From a checkpoint of a small transformer trained on Wikipedia.
Architecture: no biases in attention or MLP, untied embeddings.
MLP neurons of a small language model. Each row is named by its layer, matrix (gate and up: input weights; down: output weights) and neuron, and shows model dimensions 48-175. Each number is 500 + 40 x the weight over its row's rms, rounded and kept within 0 to 999. Numbers have three digits each. A neuron's up and down rows have the sign that makes its largest values positive.
Before each neuron's rows, "fires on" lists the tokens most often at its 100 highest values on Wikipedia text that the model never trained on; "fires in" lists the words (lower case) most often at its 100 highest values on Wikipedia text that the model never trained on. A number after a token or word is its count.

fires on: " but" 43, "ough" 23, "om" 9, "here" 7
fires in: "but" 43, "although" 12, "though" 9, "whom" 6, "because" 5, "where" 4
L3.gate37:470438492502553493462412575474525455503504453511522544537551509469515530563494532543434495492525428566509554487550541497476443540533452496477482502454489519438535458531496561472463548486553555486506444482491525512455463457567534524486509465501536505471503497514531381414467467498517541530462611412449528502497476520514477500471470454538486558470507442526480459495454500466518541488558
L3.up37:494489539507468528509567422510503516527494482427449506558500502441413437473526494477517544505522477477507497516447526498519486503475519511452500525535532450476527460502486527485429533499528453553526500510443544498521484521548521554514529549516570488550501580438522430465457551545558441458513450486447495434392512472520471547467491528598531556517577565420421523498414389474473432495505
L3.down37:491451529553533504535494475500539452496491466437469545534505578515489411457455473507488540474502467466524487489449556509516544508461537507528556511526516494484448545503550503475479552495518470485477479506407501441519420494555481493524509589514524501475601534505436506457462546484535500455520444400523458487491500454537455503498424544530505506504545542517468544578410438474605460485529

fires on: " of" 53, " as" 27, "ed" 5, " with" 4, "ted" 4
fires in: "of" 53, "as" 27, "with" 4, "elected" 4, "appointed" 4
L9.gate342:526537577592481482554500468508550535454503487520526485455460496459522468485531583543430513454490533519444492551538454553505591539564507520437496484459518522513462460483493471468483478516461540521571388470555473446567488449544480530527503540500467537599588503511424453577535569497526487547462443521430477540480445469532506489564493490557522530525514511507494579459493521445490454466472
L9.up342:461561494440546533491475515551528477527544492463491573510498470465509542471544555544579585503522522451440564349454552540449529545538493455393479534511504513453497443485456501558523541456515481596513497474496496584504539441451507478456534532484498419478530564480518542400416458468519491476538500479554507500535517452513499525449473571541469535495544496472514510535534532506465522464491
L9.down342:516478462499468480472453458482509491496520492526481586458460527509429476505529509526501397491499519501501537612594598501502551470563492518449504467469509502498532513464474508432527480562429478490515446534491543457496544503425486532504519436506454553509490475495428548492507483522486488436461517554515441542492520422495500464561543456484477462522468551486498542414549497457535526450419

fires on: " this" 32, " This" 11, "al" 10, "r" 9, "ce" 9, "b" 9
fires in: "this" 43, "ce" 9, "mathbf" 8, "real" 5, "rm" 5
L3.gate136:541494541502513467516461512480423525482499493433408523568535548455491488514475566459600461475455520487467463536520494506502513470398483469560522535490544436433509510472551619479460516456495543502454583548546499487475536553456529468490564555563495461487452489442495476516517493526503515504425515426559496520489520510471552471533526518526536430524495492452502522480493517549486480497453
L3.up136:523483514520501518525475512499463526518543547435456486513532583471497491487421547473580502479457494512441538551468484532460469486433486450574523490494550447469486538419567593450460549495536490473472574542568495444465515559518505523493567558507496441509447456482528446519519544549513525517429497435584516490536506489515471510533565502480512431491445522481512478476521505532517474481461
L3.down136:442477509548532501532513496521565478478542523576516479466505535494422539602544505456503517556477510516517430487401500570513472505577505460490525416487563554517472452490469481504490493516538428495519445463502530466498480469534438551597481476496520440447567529527548413529498510582450489502445469480490484459532469447533548526590520489438536573476494547479441468496546477538504470474509

fires on: " It" 48, "at" 17, "re" 10, " this" 7, "is" 5, "se" 5
fires in: "it" 47, "this" 12, "there" 11, "what" 10, "that" 6, "these" 5
L3.gate448:405480495556519511508569560518519494458459543437439454520567536442500474482543510565509555495465500538488516524548598557479456501528526479509517487572504398506554556549492519509466498549458484505524495446488462493444541407515516562561440507458549474595437477445530362430450506542553484521483590442479462456469518461495456510548540444497494483530533493535470494520492521489545493563462
L3.up448:486448535527559474469576523436541482467517470479518461568566552435435518476589482598539485479475514531481440514488530519550465563542488452507545513510512476455522513541484545495476539520513495496464446538510488484464521519533521514562490469449580463450434476452552494428460524479547453561549526452495541426467553469540402533544504437542403479556423481513500488511450522527499501485519
L3.down448:448419573488532501493486501473508420540493468437471493552536586478463552469516443527525528470427522483502540618537483481540545517553507397498506551527557458565490533597516559444504488508481408579440510531494490513541463557571544482596472464476510552465534487485493459471476510529557510468461510429501520504520528491563467566504463475497511474490503534508498541476503540584549466442422

fires on: " it" 50, " there" 19, " same" 9, " this" 9, " present" 8, " album" 4
fires in: "it" 49, "there" 15, "same" 9, "this" 9, "present" 4, "album" 4
L2.gate43:479507504522525494504463448507523411517538471438455535606505562546504478427537429515503550565442485545455549528520464464450534548498540500466535539506542450467435484525537564443410469502450468496553418541456450447578515550477450486518472490573567484454483471472563497457489518505525536432473530388432457515520509522498448494555460456464503511543527452506543502495499464529506571480442
L2.up43:532493536518479518502486441539453416548513499479458497599498622486508439424508433526500535554454526562473495525505483512508540541458527479531522556476554447521485495551549558454476517417485423492565466575494447489522473538572538475526512472568536450502427504446539444467443496477486554429432513451437443471516514496506430540568496500493485528522527486544501541482445514528499570477465
L2.down43:536518560474516521497533437554465381536544517444464520592479590477484417459533447489470466533469492518501501498478482557529536535464515482493493541522518484554450493512530522512504520418440447530599480516554419439527458481616532523550547487567470498491524538413497492490429579509506535478387517426524472481527501479503478527525506508506515508516502548523447519490408485577550547477456

fires on: " as" 28, " in" 12, "es" 8, "ed" 5, "ted" 5
fires in: "as" 28, "in" 10, "elected" 5, "appointed" 5, "named" 4
L11.gate266:505493442534439480559449496563522471485483513508561500449429534454402514512525441537504501486573470504476454559523517489457510541520510493468407462456420501459439509466471579402437497514530456600424491489507522456451486465511469517503493521479482564526556453503458523502496459464474492446472467505500457459497527484532540439531544488515554499537514528461487523483536491477459424540483
L11.up266:552490507542529547482491493517617529537462471462593490480498523494476503555483532453508450515479558494461468577525498526462577521538466431468441474501425485494520514477504559525526494530512472547567487519552462501591446476542424471486506497522479497523477496520494510440490481484545578532483526448488501506482505493497491471524500519607506531510463535534481498456549493498483526557374
L11.down266:530505461499516495511513453553549518544539494513528578539477450506480470447419550482517505550465525557525514491473530519467544466548555576475495481439483496538468488542566530460483529456423528530487538462542480505548478537466534520516500493438486508547483452528442499388531500579495477530519454454470568483447516469486525473562461499483527495485449462530408498455545507565538515412531

fires on: " this" 18, " This" 15, " the" 11, " The" 8, "is" 7
fires in: "this" 38, "the" 18, "first" 6, "last" 5, "one" 5, "second" 5
L5.gate242:452515516425517562497469540520459472504509503506508521472510524462454486502521530553541555507499499548469469531504497420536512565573513579510494509513435446509527509523491452476436512577577466548409494483482486537527506427478613516512496531532542558494519472398519384424506506548494507572463586426569507522474518420505479486516525397502491480479543516517533524498473510491482526472477
L5.up242:477474507494544490501516513462400513518454502473478466522542503516408462517497514533540566418487485568455476544532454507509408568506517514573495492506471440487534524530500538540510509470518478481470441502482456532492496474556468537535534496471538546419496488511498454470442500500510523484435562452513427548467491455501464451498513484490513490437482474552597535562523506518572513503499
L5.down242:574526411562490592548487507472512550538586481528471501539469554498466554536502511500518526500460538508434543418477503504567507527479502497426465492551457541538448559517450426489522465473485504532434540538470488489469507485513440496483459515526477467555465480478485507479540470544560467484460521374488522548508500545496598481459510508456527485459451498512446456532499490479504510454406

fires on: " He" 52, "H" 35, "ied" 5
fires in: "he" 55, "ihi" 5, "studied" 4
L2.gate144:521497499436549500456538542508571470469471531501507538516514487508477518510472541517381525508504467510532535471447543442506496532500579497508528529489537518522533541474490514560482487596540523527468543470526481545557504501436520548553452453513526539566482559502510466445457437549525575428506528406496554468445470443483450574467482451525530556533442451546499511523519536493504479574483
L2.up144:487470506494587552501510477507562507514504465515515496482515554470468455436539566548419552491447537481493543501525446408514498530520489492438535509521452471448456517481429504539446454589554553495551543440466472536480503565564551528473445475446539450560526537461431484543429451531485449461478461467441600434487533501528502547480449531481585462544465480513500537482473545587509532566443
L2.down144:474449540460479477454538451496550467486489579499507514413538515551391477514480535518620501509508514471450474437491540438523482490546499496480464513462466475495448538480500495554443544510519514498498585512494462540448467470518433500497470417503497497557499460435436488479582526549454518470498561554490506471450648499458539562479472588516493486462544511432445462505474500498460470473453

fires on: " it" 43, " This" 16, " they" 16, " this" 13, " It" 9
fires in: "it" 52, "this" 29, "they" 16
L5.gate464:536537521507512500475534493444529550528475508433448496553522552530435538479520445523540478521488565514487554556527502514467515534508498510470493500490436423492514568450524505408448573531537385465515529472489431538450512444481566478507527541553510471517467527455515449370521525489480442441483510387479431467522483438481457454451516527581560455486519480479547547488518496476521491552472
L5.up464:495444542456539508513472526417456458475557518522505534499541524525391526455500520559572500496532495544527512495519525470499421526439533500460552515505462509507471510483445517506499482500542453486430469560515412467459540455495492513518490483484436447473478479440577525444508503520505586442412499406559449470530477504459476531480548543472498525567445486472553457504486486519519518526518
L5.down464:518494521531455488474431534447480482559504490499476498565532531428427481503496526546508464500442523443455439516475422476522504556511529450503531517566545414525506558529473457491514496564468514526452498523500507516485540471531478483552443474488506592496502451510560505420488517535472433474408453422571444486505548449590533530498502487506483435464529489525533524555534490514516468435446

fires on: " which" 24, " was" 19, " It" 8, " have" 5, "an" 5, " has" 5
fires in: "which" 24, "was" 19, "it" 9, "have" 5, "plan" 5, "has" 5
L8.gate338:501532566501505503501543490580574482481481514484489525500519504549511502454554434509546492588551537464470508505459555502485461513557534571468506555515528503496545553523549462472448501522517450514516466421461466544492499503544539471506515485516556501525486477560558527415429447420452520423392483434551439481451463468539458516509448458491490562501472470556492549550509531463408496494472
L8.up338:479513420524603467542527477458488451483608514483591463556487579473562474588493439465499476524483507587575538499484494517460517493513494526467444432486516458505530536517469506468459504502473440455444427481516477543511574452542535455467548513506505474492440514552570536446468500523450496532455504461472507498522469513488477492439440490526504501519504497516518516528581488419483570482515
L8.down338:570492448534538561511589527487453476518451520503475530498498462462505511447483472484461468493442515482480490503470538521538489401495504507524468560521511462485446603479496539539480487516522449480551449502512459612513416462598501465492490477512472540487579482517521521460552539586561505500495469467483485438475441443546478471544510520505458506574534482535469590540488466508508508516454

fires on: "6" 76, "8" 9, "7" 8, "9" 6
fires in: "6" 47, "7" 8, "8" 7, "65" 6, "62" 5, "64" 4
L2.gate322:613461486515470504514522481535525513512512456454569544438467459473518487535456515514582480533547519456500488565486504453569459561473428477510455491480548479502479443579496421500504445472554490497511490519469542472558499466481527484509573594575565494476446502427521448523518529538487515550523432524519495502544415456500553532486509554544511479550516557512493470532435511384512480447483
L2.up322:532447436576523503551580531468507463485474518471575492510508483478550483571494461559615452478602495490502514503453426488536512502480452459460523539523558537525488437512495524521493482562530490510518536492516499514533470524543526499513520545502542501448430514467465567528512518479478511510556423492504478511562432550504530536417487548592527412531504473525455488513485523464496495492534
L2.down322:485523438534451495476531486550514449562503533476528474486459481486470472518475490494528434451498558472451477508506540457518481490475455476550477483518511488476500486488486499560439482544556505528448562467449520561503527563455520486517499548478579535510376510467467517506436483501484558533512483473493534510492450573501490577468484496546481481514458590466534549519447440437586525427513

fires on: " then" 18, "ough" 11, " until" 11, " only" 9, "ay" 7
fires in: "then" 18, "until" 11, "only" 9, "though" 8, "way" 7, "since" 5
L5.gate509:516492439519480482493481517548463563507481563453478519471462511515519517433510467441528457517509527454459540598432527533510470502477507555459506500494560478498511451430514438439528511500512515457544464546447500445489543552491517522487452457465564558473568572606543487472467485454463440568431544462485468529450482499557485474470493479452450496459568399556504451494512454538537572459530
L5.up509:439478475445521516528483453510485479403424483540521507588537426532432552457466507470531453470536463500476433473562531489519490585432489516546525510552471415515478541540469504474533563542433506480494484529488526447535489519507569516534561488493472579502562506518520529447550487457519525523483474520477470509539408573509465476545537487503447542548551530418521555451491539517475508514480
L5.down509:481450546548466456555523512462475541431532555468437573502516506391523476653513558458498460519489465546536393506549507502516500515515557489511550527477489530513447511412531535564493524499423457555452498469469567478495490442502497503532482520502483465476479497453492551447476462510510485542491440519515490531555512476510505507512528453536520491470486490449545516530533574486528496490518

fires on: "7" 41, "5" 15, "6" 13, "4" 12, "12" 5, "3" 4
fires in: "7" 25, "5" 13, "4" 12, "6" 9
L2.gate353:450491405501448544476476510488485536434476461438529562586522523461470525536571558576534525503524467495487510548470560466464523485536535498530399583446468537551516428502480494581509520543541483529485493545491525508455457452567515455553480419454623517505466554524531454519464530446514535431567450532420464563513408450529531492434515522513496527519460504527571500533495479477474529474512
L2.up353:488473369520446483480510488458467519451521498472553547528506530474479508555504532535568523461492428552475532529488557472437516485504512479573411573394493544525524477496509502565524578548511483495499546521517531534504506476553543434518465427481580555470474516543520431505461496453441517475525462543408469559546459489533521491424479486508468512520480472564485473531494477491524462498476
L2.down353:515492427556571471465557468496509477552515552474488490478502530530512438496480472470486544457438436476397484489488477555453475415387450471512463523481478511530484533485557501472499486490433473484519544506485455541478529510562482477504448520522537503490516531469538523515458580501544516547522431536613498496524533456536458501497549385416515481502504529490475484511469469509461540464422